MLP neurons of a small language model. Each row is named by its layer, matrix (gate and up: input weights; down: output weights) and neuron, and shows model dimensions 48-111. Each number is 200 + 30 x the weight over its row's rms, rounded and kept within 0 to 999. A neuron's up and down rows have the sign that makes its largest values positive.
Before each neuron's rows, "fires before" lists the tokens most often just after its 100 highest values on Wikipedia text that the model never trained on.

fires before: "il", "ec", "t"
L5.gate284,178,223,245,224,241,191,195,261,224,234,210,253,197,185,217,190,229,216,217,213,188,149,223,169,194,148,190,159,127,203,255,207,168,186,191,172,195,210,230,212,132,176,250,219,204,237,238,181,194,238,224,163,255,175,160,179,210,195,197,208,212,208,218,137
L5.up284,183,237,265,224,208,209,218,214,190,151,223,235,186,277,142,201,186,238,176,142,172,162,151,239,216,261,203,227,154,266,167,197,169,164,177,187,207,211,260,179,197,184,187,194,172,157,196,232,200,198,221,149,203,180,198,161,210,202,213,224,199,242,208,181
L5.down284,199,208,143,206,170,170,256,209,210,200,218,190,162,198,212,169,198,242,207,224,238,196,180,158,207,146,207,215,183,224,219,209,225,192,236,210,178,199,126,162,172,208,246,223,214,215,238,147,175,237,202,189,187,168,205,197,222,215,195,151,195,181,169,176

fires before: "al", "ing", "y", "man"
L5.gate584,184,220,181,191,199,171,224,235,179,189,232,224,225,170,234,218,208,203,231,200,185,238,160,202,212,213,170,174,167,203,199,214,235,159,199,235,168,264,212,186,190,217,183,213,169,213,140,167,211,216,126,218,145,254,210,187,123,165,222,213,216,185,172,227
L5.up584,182,221,162,182,253,158,206,202,202,209,185,186,179,213,210,204,189,168,200,229,193,210,182,171,194,224,238,200,132,188,191,222,238,162,160,272,129,157,278,177,228,181,250,211,206,218,115,219,228,241,195,217,215,197,147,199,191,185,247,223,188,209,191,252
L5.down584,227,199,209,238,193,180,213,185,198,219,215,139,174,265,165,171,220,244,224,198,177,185,269,205,236,184,285,129,247,254,187,188,198,170,222,173,213,203,246,233,202,201,202,208,181,221,181,187,200,286,220,213,141,248,202,217,240,240,243,224,184,215,194,197

fires before: "ver", "ther", "ut", "per", "cc"
L2.gate383,228,210,205,191,174,176,206,255,215,197,214,181,171,224,187,144,209,228,182,221,213,209,207,172,213,114,167,178,228,151,155,191,199,226,187,218,229,186,144,182,265,132,169,216,165,224,214,201,227,166,240,213,210,215,226,204,136,152,238,182,219,142,178,232
L2.up383,130,198,244,189,170,215,210,130,191,239,207,159,208,220,205,240,192,185,187,171,249,155,204,142,203,162,192,189,186,235,162,194,203,193,217,238,164,265,225,237,170,224,220,202,239,237,249,180,206,194,183,205,202,194,262,192,194,169,211,231,223,161,173,262
L2.down383,227,251,217,235,236,180,199,189,207,147,251,169,157,175,184,265,245,225,231,164,188,158,210,227,205,180,213,238,166,199,204,201,254,212,206,201,225,217,178,215,187,203,244,195,213,169,210,200,173,171,170,176,195,234,150,263,166,198,187,181,170,212,170,183

fires before: "-", "|", "A", "M", " "
L2.gate147,185,214,219,216,185,201,167,211,220,161,160,170,213,191,182,189,168,198,207,217,154,183,168,200,289,208,254,159,210,266,133,165,210,210,189,208,215,124,173,184,240,251,218,178,195,180,217,196,220,228,184,214,193,166,148,204,259,173,235,225,185,181,243,204
L2.up147,194,213,120,212,166,210,209,182,200,196,162,168,178,222,141,221,256,172,220,197,213,244,241,219,206,223,212,172,207,199,186,221,233,226,199,176,173,160,201,186,245,179,140,144,192,188,150,248,181,243,224,185,190,156,208,244,217,195,219,250,204,176,234,168
L2.down147,222,269,276,188,215,234,244,222,214,220,211,208,218,241,182,191,229,181,234,251,197,219,170,205,176,239,158,184,134,124,201,246,200,194,175,174,166,183,165,204,202,247,198,214,197,212,187,201,189,186,202,265,231,194,172,157,169,190,173,223,214,201,189,216

fires before: "ivers", "t", "it", "y", "m", "c"
L5.gate121,176,182,212,224,175,220,189,163,272,197,238,271,245,155,206,201,208,197,215,215,167,174,256,205,177,176,230,213,214,226,166,188,224,195,201,219,168,170,203,218,179,162,241,160,207,136,247,201,195,111,210,201,180,168,217,153,207,197,220,188,132,150,186,170
L5.up121,170,212,193,198,154,224,162,137,228,200,193,234,226,207,178,235,211,185,235,173,204,181,199,204,200,204,189,149,173,207,246,199,215,195,188,253,203,170,175,200,223,147,235,220,244,207,194,168,223,177,238,222,230,215,212,171,197,201,230,200,208,141,259,215
L5.down121,130,253,201,163,195,184,212,187,264,186,233,213,217,182,239,201,178,259,185,227,184,182,229,232,224,223,264,179,169,166,192,172,187,209,233,214,214,195,217,241,197,154,225,247,191,165,208,170,156,212,262,207,164,170,123,170,165,238,196,191,244,200,159,248

fires before: "6", "7", "3", "1", "2", "5"
L5.gate239,201,193,160,184,206,195,197,167,242,172,185,196,240,172,222,169,197,186,242,160,218,200,170,199,248,180,160,192,207,138,181,236,203,190,178,229,211,179,180,185,202,138,208,194,225,163,190,215,172,201,239,185,219,189,196,187,238,189,220,208,174,202,236,246
L5.up239,179,187,174,221,209,198,134,222,238,153,193,229,232,267,215,199,173,180,203,205,235,197,212,226,221,212,175,172,257,139,200,176,214,209,208,136,237,226,183,140,139,178,141,212,217,152,197,143,187,188,180,209,158,144,177,203,204,198,164,231,202,182,166,152
L5.down239,227,159,234,200,157,184,202,199,214,188,236,155,163,216,150,199,235,197,213,197,206,157,174,195,195,205,208,277,192,201,245,233,226,258,255,185,207,221,154,184,174,224,200,191,203,175,263,172,194,177,207,190,229,220,230,159,191,185,177,192,183,167,246,206

fires before: "ust", "er", "u", "h", "g", "os"
L2.gate121,226,207,123,207,205,228,204,190,210,228,190,113,172,208,192,254,165,208,220,227,199,243,225,190,182,197,181,239,207,190,186,192,227,222,184,170,171,250,161,214,183,202,194,198,197,186,224,180,228,199,169,168,211,185,194,216,233,283,163,214,210,207,186,248
L2.up121,245,239,136,222,188,224,179,186,216,217,259,198,233,225,208,217,190,227,258,247,221,252,252,176,247,211,165,195,207,231,150,176,215,209,178,171,187,209,223,221,190,203,147,224,146,164,214,188,203,183,187,205,214,199,180,200,202,210,132,192,204,196,216,273
L2.down121,179,130,216,179,192,211,209,178,193,208,206,199,197,203,202,224,249,193,185,220,195,189,199,199,202,212,205,184,244,179,209,164,201,164,187,195,291,203,220,219,209,155,214,238,195,234,283,199,175,193,207,200,220,183,203,251,235,231,231,199,173,181,195,210

fires before: "g", "le", "v", "al", "f"
L2.gate542,178,200,206,198,168,171,197,239,215,178,201,188,155,208,156,227,224,247,140,135,199,212,196,189,147,179,141,178,166,164,176,175,138,170,214,214,198,199,142,206,151,274,242,232,175,205,227,256,187,241,232,275,170,199,188,211,198,194,262,269,172,174,183,256
L2.up542,165,202,160,204,205,215,143,236,161,168,217,248,194,222,180,261,195,223,157,201,186,230,273,232,222,170,183,185,209,171,265,208,147,187,178,186,204,222,273,252,228,190,197,212,196,208,186,197,147,222,187,217,193,230,214,211,194,169,185,176,224,158,172,217
L2.down542,217,244,216,201,240,190,201,178,199,221,188,190,178,218,198,197,196,182,203,120,195,171,171,191,220,209,184,171,281,159,196,184,213,152,184,176,147,177,208,195,218,173,164,228,151,172,231,198,202,264,247,224,206,207,208,200,177,224,182,250,205,221,228,140

fires before: "r", "out", "le", "s", "il", "and"
L5.gate507,191,224,252,190,217,208,167,202,201,190,201,233,196,193,207,225,203,208,160,185,185,228,187,162,172,255,191,153,197,231,212,204,230,164,206,177,169,237,215,223,219,199,228,164,208,178,168,149,250,206,152,224,212,220,212,151,240,179,222,188,257,199,171,170
L5.up507,226,271,258,172,203,239,166,202,217,184,271,250,199,244,229,201,217,159,173,146,225,179,203,192,198,209,212,136,176,176,218,274,189,209,216,190,219,178,222,214,237,183,186,174,189,205,221,226,221,237,221,195,180,221,213,177,211,172,194,228,206,205,207,222
L5.down507,184,182,173,207,203,195,215,149,167,200,179,155,189,161,210,214,198,275,176,184,253,193,228,176,202,219,162,225,194,208,230,202,130,164,225,174,236,207,198,228,191,299,236,210,192,194,184,214,209,139,176,179,238,208,233,258,212,192,236,155,189,205,152,196

fires before: "er", "|", "le", "v", "l"
L2.gate113,255,184,229,219,196,166,200,198,166,206,226,175,188,219,229,183,211,158,178,159,170,217,174,204,169,198,238,212,192,186,221,218,156,140,171,241,159,197,234,192,173,176,222,223,219,166,208,271,201,204,209,204,196,194,224,233,223,176,196,198,197,236,216,216
L2.up113,251,197,177,218,201,191,185,247,188,222,231,190,219,225,188,127,224,197,167,232,224,213,203,183,217,238,176,213,240,208,256,178,214,235,236,217,218,189,255,177,206,155,211,214,187,123,217,208,164,183,176,234,215,215,211,199,181,184,219,155,188,189,207,230
L2.down113,225,189,223,200,233,166,175,168,196,218,228,142,195,145,222,238,167,156,186,151,240,234,164,229,185,193,208,158,191,204,192,204,205,186,179,235,176,176,134,188,186,248,237,194,235,262,174,184,186,258,210,240,204,169,218,199,173,204,240,183,203,235,228,167

fires before: "ch", "k", "ion", "c", "in", "s"
L2.gate442,216,278,181,220,274,168,198,201,145,179,214,184,215,193,200,174,232,203,208,272,190,235,171,257,244,209,186,198,211,188,233,182,249,208,234,154,132,193,154,228,188,170,234,203,172,161,164,168,176,268,236,184,275,228,177,212,208,212,232,223,194,209,183,217
L2.up442,219,168,192,170,212,199,220,135,208,235,193,212,170,188,238,194,158,248,194,147,187,145,181,180,185,186,205,178,128,194,138,185,199,229,178,214,175,225,146,196,150,181,205,227,215,172,199,241,222,172,171,205,255,263,183,221,233,160,183,241,247,187,227,137
L2.down442,225,186,223,222,198,203,218,133,183,181,168,155,195,162,172,195,169,202,159,153,172,198,195,205,243,214,141,187,148,199,227,183,164,231,247,184,193,228,225,221,183,213,186,219,175,177,204,182,210,180,254,173,215,208,189,214,263,212,207,183,190,205,244,170

fires before: "is", "om", "a", "ail", "or", "ir"
L2.gate629,239,174,191,192,191,171,212,160,169,257,219,181,208,232,246,168,180,202,195,210,214,178,192,199,184,150,245,229,206,189,177,245,208,193,169,202,237,220,191,216,233,236,145,268,193,196,244,195,212,251,241,205,153,184,237,235,227,206,187,215,257,222,244,240
L2.up629,159,216,170,172,211,220,178,137,175,228,236,213,161,188,220,224,235,231,229,214,247,180,168,180,186,210,192,190,236,214,196,235,202,232,201,172,199,200,249,162,282,220,204,178,247,196,181,174,188,178,203,251,169,190,235,283,252,184,248,166,187,262,192,276
L2.down629,206,166,173,196,203,197,193,185,192,260,214,214,238,164,214,177,185,204,198,155,177,212,207,179,195,163,246,195,217,148,240,191,207,210,195,204,185,226,181,189,192,213,208,222,181,203,226,179,230,232,194,198,179,209,185,190,233,221,187,208,245,202,217,218

fires before: "p", "al", "her", "le", "ph", "y"
L5.gate353,237,268,188,181,210,164,189,232,205,173,190,199,267,219,154,172,190,210,188,228,184,256,205,200,224,196,184,170,238,188,191,184,180,235,179,268,196,222,110,182,260,169,213,222,144,170,178,186,247,211,197,226,195,225,189,217,180,198,147,205,206,195,185,202
L5.up353,200,153,228,192,203,201,186,156,155,224,179,247,217,191,226,227,218,223,204,170,205,139,202,212,204,140,214,174,227,177,210,212,172,181,157,198,214,237,192,166,238,248,201,216,223,253,137,192,223,192,218,236,191,205,139,200,252,195,261,231,184,220,248,184
L5.down353,204,214,173,270,195,190,155,204,179,204,251,161,262,181,168,269,176,143,169,276,210,196,206,190,193,194,188,249,208,177,203,199,188,158,207,222,199,234,212,196,179,197,175,186,187,172,169,225,228,228,182,214,240,194,211,173,233,225,135,230,188,255,223,223

fires before: "n", "d", "ch", "c", "ce", " that"
L2.gate500,231,243,179,180,196,280,117,211,148,204,204,199,188,177,198,220,255,204,246,156,186,168,256,201,194,192,199,223,196,207,221,227,233,215,197,264,193,168,191,99,174,224,208,226,177,179,205,233,227,203,259,179,230,195,197,169,259,196,193,218,169,122,219,186
L2.up500,207,210,189,191,178,237,262,199,173,183,158,196,155,194,185,171,248,243,271,194,192,206,209,236,172,121,235,214,170,185,201,180,189,239,235,160,115,194,185,157,178,170,188,263,172,147,154,201,208,224,185,199,189,221,195,145,251,230,215,151,122,231,202,165
L2.down500,188,165,170,162,212,199,139,231,209,171,132,222,190,182,145,193,190,194,240,193,224,226,210,209,151,200,190,178,244,192,239,165,173,180,249,186,258,197,262,210,220,186,162,217,172,246,272,216,213,223,172,181,188,181,129,217,236,157,159,224,188,238,179,222

fires before: "h", "\n\n", "ed", "el", "ing"
L5.gate472,154,168,176,191,217,157,178,155,225,229,212,193,205,168,225,174,196,221,199,200,191,210,209,179,220,120,212,204,167,209,211,219,205,149,215,240,261,201,227,232,216,205,236,218,185,195,167,259,128,240,198,196,185,220,259,216,145,218,178,214,168,228,176,232
L5.up472,149,212,246,228,195,185,160,227,218,219,213,201,211,176,197,135,165,180,196,243,192,236,184,197,191,154,242,197,214,257,238,244,191,190,228,222,195,238,252,182,183,204,156,259,230,193,168,153,220,193,175,191,186,189,150,256,172,266,157,172,203,254,178,152
L5.down472,188,215,152,214,190,219,167,225,212,216,217,185,212,225,258,167,174,175,194,222,177,220,225,234,203,224,195,190,231,237,202,212,210,222,191,169,162,211,237,210,185,166,214,254,175,208,192,146,278,161,183,217,195,177,150,178,170,214,180,155,197,245,142,195

fires before: "i", "f", "ion", "b", "man", "ust"
L5.gate549,218,168,148,217,210,213,199,215,168,149,204,217,208,199,192,268,160,244,194,163,231,206,236,208,265,150,212,129,184,238,185,171,220,227,180,163,200,186,208,167,186,187,200,182,165,238,246,181,221,208,235,184,209,238,231,222,199,163,178,156,249,218,186,241
L5.up549,190,179,239,233,222,215,167,206,217,150,196,192,183,175,194,248,179,277,169,206,162,214,150,161,247,204,237,218,174,184,141,169,230,233,213,234,233,173,200,219,236,170,234,192,178,211,177,201,172,157,195,241,166,216,185,218,178,154,177,190,229,227,206,208
L5.down549,182,181,251,223,207,220,203,232,172,161,195,138,194,175,206,148,188,179,202,182,195,169,218,187,172,216,143,241,219,178,199,190,212,184,202,180,128,167,213,204,237,195,196,190,174,192,170,219,173,203,228,200,228,191,187,201,194,198,197,178,228,182,220,193

fires before: "ivers", "{", "t", "it"
L2.gate169,238,178,162,145,170,150,207,202,235,232,206,199,230,221,248,233,189,206,192,165,214,152,237,193,192,219,174,177,208,224,222,275,200,246,177,195,185,227,203,176,176,189,230,237,208,136,260,192,201,172,258,192,206,162,203,185,243,235,234,206,232,192,159,197
L2.up169,199,224,195,183,181,199,186,215,215,238,182,217,204,270,173,216,159,273,185,166,158,222,173,183,178,185,244,237,201,212,205,205,201,195,160,220,170,192,228,235,260,185,219,247,242,214,250,152,241,173,218,220,168,150,221,232,166,190,248,168,171,191,240,222
L2.down169,153,233,178,177,163,223,190,187,261,249,153,229,200,208,163,178,194,164,184,189,151,227,207,209,153,172,196,201,222,175,183,188,214,172,163,212,144,206,142,258,228,184,183,262,248,243,262,161,229,156,200,176,151,185,230,223,213,194,234,174,176,245,244,220

fires before: "0", "3", "7", "2", ".", ","
L2.gate445,214,244,246,186,265,193,205,170,166,191,226,194,186,210,172,196,239,146,231,187,166,189,184,185,168,201,172,160,212,219,168,170,231,207,167,238,192,172,239,233,248,188,177,202,218,218,191,244,177,167,198,194,234,202,183,242,173,166,246,194,199,216,191,255
L2.up445,169,207,221,194,266,177,215,251,177,191,234,166,161,208,262,187,180,206,202,149,244,216,202,201,201,204,221,200,112,231,149,152,174,204,197,170,166,198,202,164,223,181,224,268,232,248,205,175,217,171,221,178,236,295,223,179,207,198,178,209,121,197,197,203
L2.down445,215,222,200,196,170,216,193,146,240,194,218,236,192,176,185,189,213,178,185,179,144,178,195,195,217,180,175,223,259,137,229,198,229,237,241,232,210,232,214,229,205,248,192,125,252,185,183,263,228,193,205,215,107,130,184,226,131,190,201,198,276,173,207,200

fires before: "|"
L2.gate567,195,169,214,214,225,166,193,184,187,203,186,174,269,188,195,220,185,195,178,208,204,137,228,216,241,196,202,196,170,191,154,217,175,200,231,234,201,183,177,168,218,214,198,224,200,179,178,242,210,218,180,162,207,205,239,220,184,262,171,255,190,199,234,176
L2.up567,199,194,142,205,192,167,186,195,162,199,241,177,172,227,186,204,198,171,211,191,216,171,180,169,154,261,137,224,202,203,169,201,149,243,223,204,222,206,203,214,249,203,221,261,225,223,171,215,173,281,219,167,250,185,224,211,199,208,155,167,153,194,268,201
L2.down567,260,205,129,183,220,132,190,237,183,213,212,220,144,217,137,178,198,175,205,171,175,182,170,196,190,213,181,246,241,210,172,227,161,197,158,173,175,187,206,175,170,194,194,192,203,209,207,206,140,231,165,182,146,137,221,170,182,250,216,177,190,220,218,183

fires before: "ion", " ", "or", "us", "ure", "t"
L5.gate6,195,180,194,189,219,171,173,176,175,245,267,209,217,162,210,216,225,188,216,179,245,186,170,217,161,253,193,205,109,170,171,251,208,186,231,229,200,197,220,193,219,207,208,197,223,211,204,176,210,203,183,244,139,174,247,235,258,183,214,197,147,188,191,170
L5.up6,172,153,198,193,226,179,147,219,205,225,181,229,265,179,223,208,143,196,213,224,201,220,202,233,241,159,186,178,167,214,171,238,206,197,160,193,143,189,183,177,170,264,170,158,211,211,185,208,224,190,163,180,180,194,223,139,212,197,175,241,200,196,186,190
L5.down6,169,234,228,224,173,230,235,172,204,199,227,177,152,180,195,144,228,192,174,196,221,215,168,176,249,207,195,142,220,228,215,156,190,165,174,175,261,247,196,186,195,173,191,167,198,233,234,182,176,189,272,144,190,247,199,195,179,230,268,194,218,203,128,173

fires before: "port", "ubl", "p", "re", "s", "ort"
L5.gate83,161,152,190,220,210,233,216,204,198,171,174,191,228,179,222,234,188,195,203,173,249,251,234,163,228,202,183,159,176,207,230,195,163,239,251,172,167,194,217,226,229,184,181,181,202,156,191,206,150,193,260,195,168,223,204,191,159,216,211,148,202,202,174,205
L5.up83,176,182,250,202,197,204,195,148,258,215,163,203,174,179,197,199,172,188,241,209,213,214,249,218,172,239,177,148,223,218,190,126,186,197,160,199,196,121,180,175,218,186,218,231,196,221,225,176,258,181,190,251,235,202,242,158,179,172,190,182,205,214,200,210
L5.down83,215,218,142,231,184,180,207,212,169,173,260,222,211,223,226,189,231,161,167,208,223,259,230,198,192,228,194,201,114,242,232,184,198,242,220,185,182,238,221,248,222,203,207,215,188,176,211,189,231,239,157,217,184,218,171,227,190,198,233,217,220,215,206,269

fires before: "-", "ary", "ion"
L5.gate190,215,151,160,231,216,117,195,187,176,184,230,160,164,235,173,166,210,167,194,173,215,199,213,165,176,195,208,202,218,180,163,176,123,158,218,172,199,218,160,182,252,193,224,254,177,179,163,210,228,248,209,151,249,145,211,159,153,172,161,177,241,187,224,193
L5.up190,229,162,185,153,214,212,226,159,233,195,213,195,142,174,163,159,160,178,179,126,222,202,234,222,197,201,214,158,227,216,192,176,226,167,210,236,234,233,189,205,204,225,242,197,186,229,160,235,187,167,170,146,198,220,223,188,175,222,169,197,206,219,158,251
L5.down190,202,212,205,238,170,198,214,190,258,197,168,251,192,220,244,261,191,194,244,214,170,203,200,193,197,175,184,193,212,213,230,171,198,219,206,210,246,235,129,212,158,149,189,196,225,191,243,194,158,224,199,197,206,211,151,265,175,164,197,179,177,232,231,173

fires before: ",", ".", ")", ".\n\n", " W", " and"
L2.gate216,150,184,177,182,183,164,204,210,212,207,176,221,201,250,174,154,243,223,277,216,241,211,277,172,224,197,194,197,165,182,162,168,190,225,193,180,220,203,180,216,164,245,162,224,168,190,185,183,153,170,178,133,134,187,178,168,204,185,196,189,239,204,148,203
L2.up216,179,229,151,235,182,200,200,190,166,171,147,231,210,147,248,155,205,199,167,242,187,197,234,159,251,212,202,179,201,204,178,174,208,185,199,260,223,262,242,187,200,232,187,197,212,239,174,234,164,234,215,210,137,225,164,195,149,168,196,207,240,197,212,218
L2.down216,190,198,197,214,232,175,148,188,196,227,263,231,196,212,197,220,182,252,239,174,190,184,183,261,153,214,205,172,211,179,225,156,223,199,210,174,163,193,126,215,193,235,236,163,219,200,255,194,237,171,250,199,244,251,181,232,158,240,160,190,180,218,214,173

fires before: "an", "ce", "ish", "c", "s", "k"
L2.gate391,193,208,249,268,195,173,202,172,168,280,192,158,229,142,227,209,261,208,248,183,182,176,223,208,204,202,173,193,194,227,179,208,243,212,180,148,176,218,209,179,218,219,181,219,183,218,187,231,249,227,215,228,150,247,160,165,198,196,167,199,206,209,195,198
L2.up391,213,207,168,225,162,203,235,219,180,191,214,210,190,262,203,212,177,200,208,229,157,203,250,179,202,207,188,161,232,237,242,217,204,210,209,152,211,220,178,266,251,278,240,166,126,157,233,188,243,252,136,199,166,207,168,277,238,181,198,236,212,178,224,183
L2.down391,178,198,203,202,191,161,174,171,199,214,192,151,202,148,192,160,175,144,274,203,223,214,184,160,216,211,182,212,215,154,177,225,199,211,179,203,155,229,157,204,173,189,217,222,249,235,211,181,192,196,235,159,214,159,148,157,188,155,161,215,235,233,169,222

fires before: "en", "at", "op", "ight"
L2.gate524,236,203,213,186,179,184,192,228,232,239,187,177,214,218,208,173,235,218,217,257,189,165,155,164,226,222,204,199,229,156,189,189,211,214,212,203,226,214,236,165,155,207,142,229,275,253,226,204,222,173,246,206,196,208,207,156,231,267,185,233,227,175,213,162
L2.up524,191,236,193,202,174,211,189,172,197,208,286,227,199,166,194,216,206,215,162,154,179,239,143,193,210,163,231,205,202,226,195,194,227,232,221,181,196,232,179,212,211,206,237,225,192,180,145,182,177,222,189,194,228,183,232,163,173,177,190,252,162,205,147,210
L2.down524,257,154,199,201,228,218,234,194,196,201,152,167,222,196,195,170,234,180,203,208,225,173,226,194,174,240,195,181,166,150,179,223,228,180,202,281,183,183,226,177,169,210,183,181,171,224,188,220,215,186,205,196,213,212,223,212,200,216,205,173,193,208,262,153

fires before: "oc", "ue", "ack", "er", "o"
L2.gate111,187,221,239,189,216,196,226,166,247,174,168,263,201,189,222,245,229,144,155,186,161,218,168,174,187,158,198,223,205,204,171,182,180,224,185,217,253,160,147,222,214,207,263,212,234,192,236,253,225,183,175,207,183,211,168,155,183,222,249,156,177,251,184,248
L2.up111,207,173,223,162,177,234,155,166,233,186,180,204,210,150,232,190,254,166,231,224,232,181,152,229,242,251,210,211,210,175,227,152,220,154,232,181,253,227,196,226,203,208,183,201,189,263,175,178,247,208,195,213,206,160,165,209,176,249,179,237,197,200,180,188
L2.down111,209,193,176,238,250,234,217,196,196,237,201,205,162,249,180,267,172,185,217,246,179,210,178,160,167,214,205,195,179,168,176,161,144,273,216,218,141,146,197,175,209,244,205,193,256,204,255,200,205,190,210,152,158,198,204,206,183,233,212,196,155,243,186,218

fires before: "ag", "ace", "an", "g", "-", "ad"
L5.gate252,215,169,262,189,221,198,183,209,208,170,210,214,194,193,133,197,177,196,155,227,200,212,205,165,195,180,217,181,131,240,129,151,195,198,209,156,108,230,174,191,145,170,210,188,200,193,216,200,207,251,227,202,230,164,195,262,182,219,165,171,200,166,219,167
L5.up252,202,217,258,205,204,252,165,206,228,204,166,215,209,252,156,215,203,187,192,177,218,237,230,210,173,238,217,144,220,202,200,193,219,207,192,237,184,195,205,232,212,205,174,238,210,224,152,207,205,243,180,197,194,208,139,193,179,219,145,237,166,272,220,200
L5.down252,220,250,209,199,223,253,167,177,147,209,183,189,186,157,225,185,128,184,121,194,171,169,191,166,203,232,194,236,171,179,169,214,226,174,234,173,183,192,201,220,196,195,250,204,213,229,181,182,193,232,197,111,198,199,215,237,211,172,196,192,176,137,199,169

fires before: "ow", "t", "d", "ut"
L2.gate76,216,208,205,236,212,174,180,209,176,198,191,190,245,251,215,174,208,215,221,213,178,208,183,200,198,215,208,213,202,173,215,216,217,203,192,222,198,138,308,284,150,255,185,177,199,176,242,210,196,172,174,218,144,208,227,218,228,211,229,183,264,176,174,217
L2.up76,237,210,198,179,162,207,200,214,183,218,214,209,223,233,204,250,269,228,209,218,212,241,182,236,245,128,189,151,158,205,169,197,179,211,136,199,217,167,200,183,190,181,190,252,190,258,153,233,231,133,207,206,198,220,194,238,192,211,197,185,205,132,241,200
L2.down76,184,233,257,173,235,143,235,173,245,164,205,191,216,205,163,131,195,231,229,251,150,219,229,194,206,206,197,253,244,170,253,197,200,185,204,182,155,241,237,180,172,238,199,227,206,205,184,241,133,188,247,219,195,187,158,241,198,224,185,206,193,246,193,176

fires before: "is", "==", "om", "A"
L2.gate596,206,186,237,193,217,212,171,183,207,211,177,155,218,195,281,154,222,244,244,226,218,169,156,223,216,207,191,223,179,204,214,191,203,206,182,214,183,239,167,183,191,200,216,168,210,187,196,212,166,221,207,202,206,152,208,218,231,237,181,172,201,231,223,209
L2.up596,206,218,207,163,148,166,231,237,185,188,176,201,211,191,261,196,229,187,178,211,192,206,234,229,176,187,193,135,176,210,189,153,140,152,184,160,194,191,295,203,169,243,198,223,205,211,233,181,183,198,227,281,182,176,214,225,185,198,198,152,213,209,247,219
L2.down596,221,207,112,214,184,240,228,200,153,213,186,199,177,189,163,155,148,169,202,169,219,256,206,213,171,223,237,133,179,184,217,144,192,189,204,236,157,216,283,182,215,205,157,179,207,199,224,180,241,198,222,233,181,218,229,196,173,192,219,245,234,180,178,168

fires before: "ember", "ion", "us", "or", "r", "ation"
L2.gate305,191,198,161,231,181,200,204,192,196,152,226,219,239,197,207,206,189,228,212,176,191,211,181,263,190,205,171,219,186,217,149,238,194,191,276,201,137,263,180,217,176,165,220,246,215,208,228,153,224,194,173,134,156,224,231,187,155,175,264,149,254,230,198,192
L2.up305,232,235,184,145,214,196,109,233,167,176,168,284,179,193,141,214,225,231,171,176,170,181,186,209,148,229,217,148,176,242,137,202,206,167,221,197,189,197,167,186,232,220,214,186,259,211,223,211,235,176,191,195,209,201,197,189,188,246,201,246,162,241,199,210
L2.down305,191,129,174,235,202,180,149,232,189,205,242,220,241,192,198,252,245,265,193,172,191,170,195,216,205,223,210,225,139,221,143,213,227,196,241,158,193,209,159,226,248,203,212,207,174,199,181,184,267,177,183,201,197,222,248,190,160,222,208,162,190,243,194,175

fires before: "0", "2", "7", "8", "3"
L2.gate191,159,238,215,183,198,169,224,213,141,216,203,237,156,209,220,157,226,226,232,167,240,183,171,213,196,244,195,178,228,211,159,247,177,200,244,224,180,219,206,254,169,167,239,219,211,203,205,201,171,199,257,190,203,175,204,205,219,182,251,231,211,244,183,245
L2.up191,198,207,293,189,231,218,211,177,186,132,186,188,206,188,215,230,181,204,162,110,185,212,156,215,190,193,229,187,203,213,223,141,155,196,234,225,170,188,234,219,207,241,149,188,166,192,184,183,179,225,182,180,159,227,159,220,252,170,246,212,196,137,192,223
L2.down191,224,258,185,197,196,150,234,163,209,230,276,148,195,184,177,177,272,192,209,202,252,223,275,214,245,198,181,193,175,181,172,240,256,174,177,139,191,209,218,183,163,227,239,249,202,223,263,211,217,214,222,185,163,174,216,172,230,224,194,242,257,211,197,205

fires before: "ad", "les", "ack", "er", "le", "g"
L2.gate171,191,195,212,201,218,199,286,154,239,167,201,202,227,219,179,194,133,222,162,210,154,199,196,197,215,198,198,237,155,177,208,248,176,193,206,185,140,182,240,177,210,236,237,143,207,184,219,167,192,181,250,131,175,233,187,223,182,239,220,170,218,176,230,175
L2.up171,209,189,270,204,199,207,202,194,144,209,185,224,146,216,174,202,183,184,218,218,190,197,221,214,236,226,214,278,163,182,233,236,203,250,179,221,197,194,192,159,179,145,158,137,163,116,170,160,220,196,245,162,191,209,209,192,211,183,183,194,228,136,206,193
L2.down171,204,206,155,198,174,233,185,195,210,253,217,207,199,217,205,217,219,232,206,229,207,152,175,171,176,227,230,182,232,250,198,130,200,196,185,218,255,250,246,243,172,179,187,261,231,171,163,215,185,253,222,183,188,216,219,262,206,205,207,169,230,233,241,210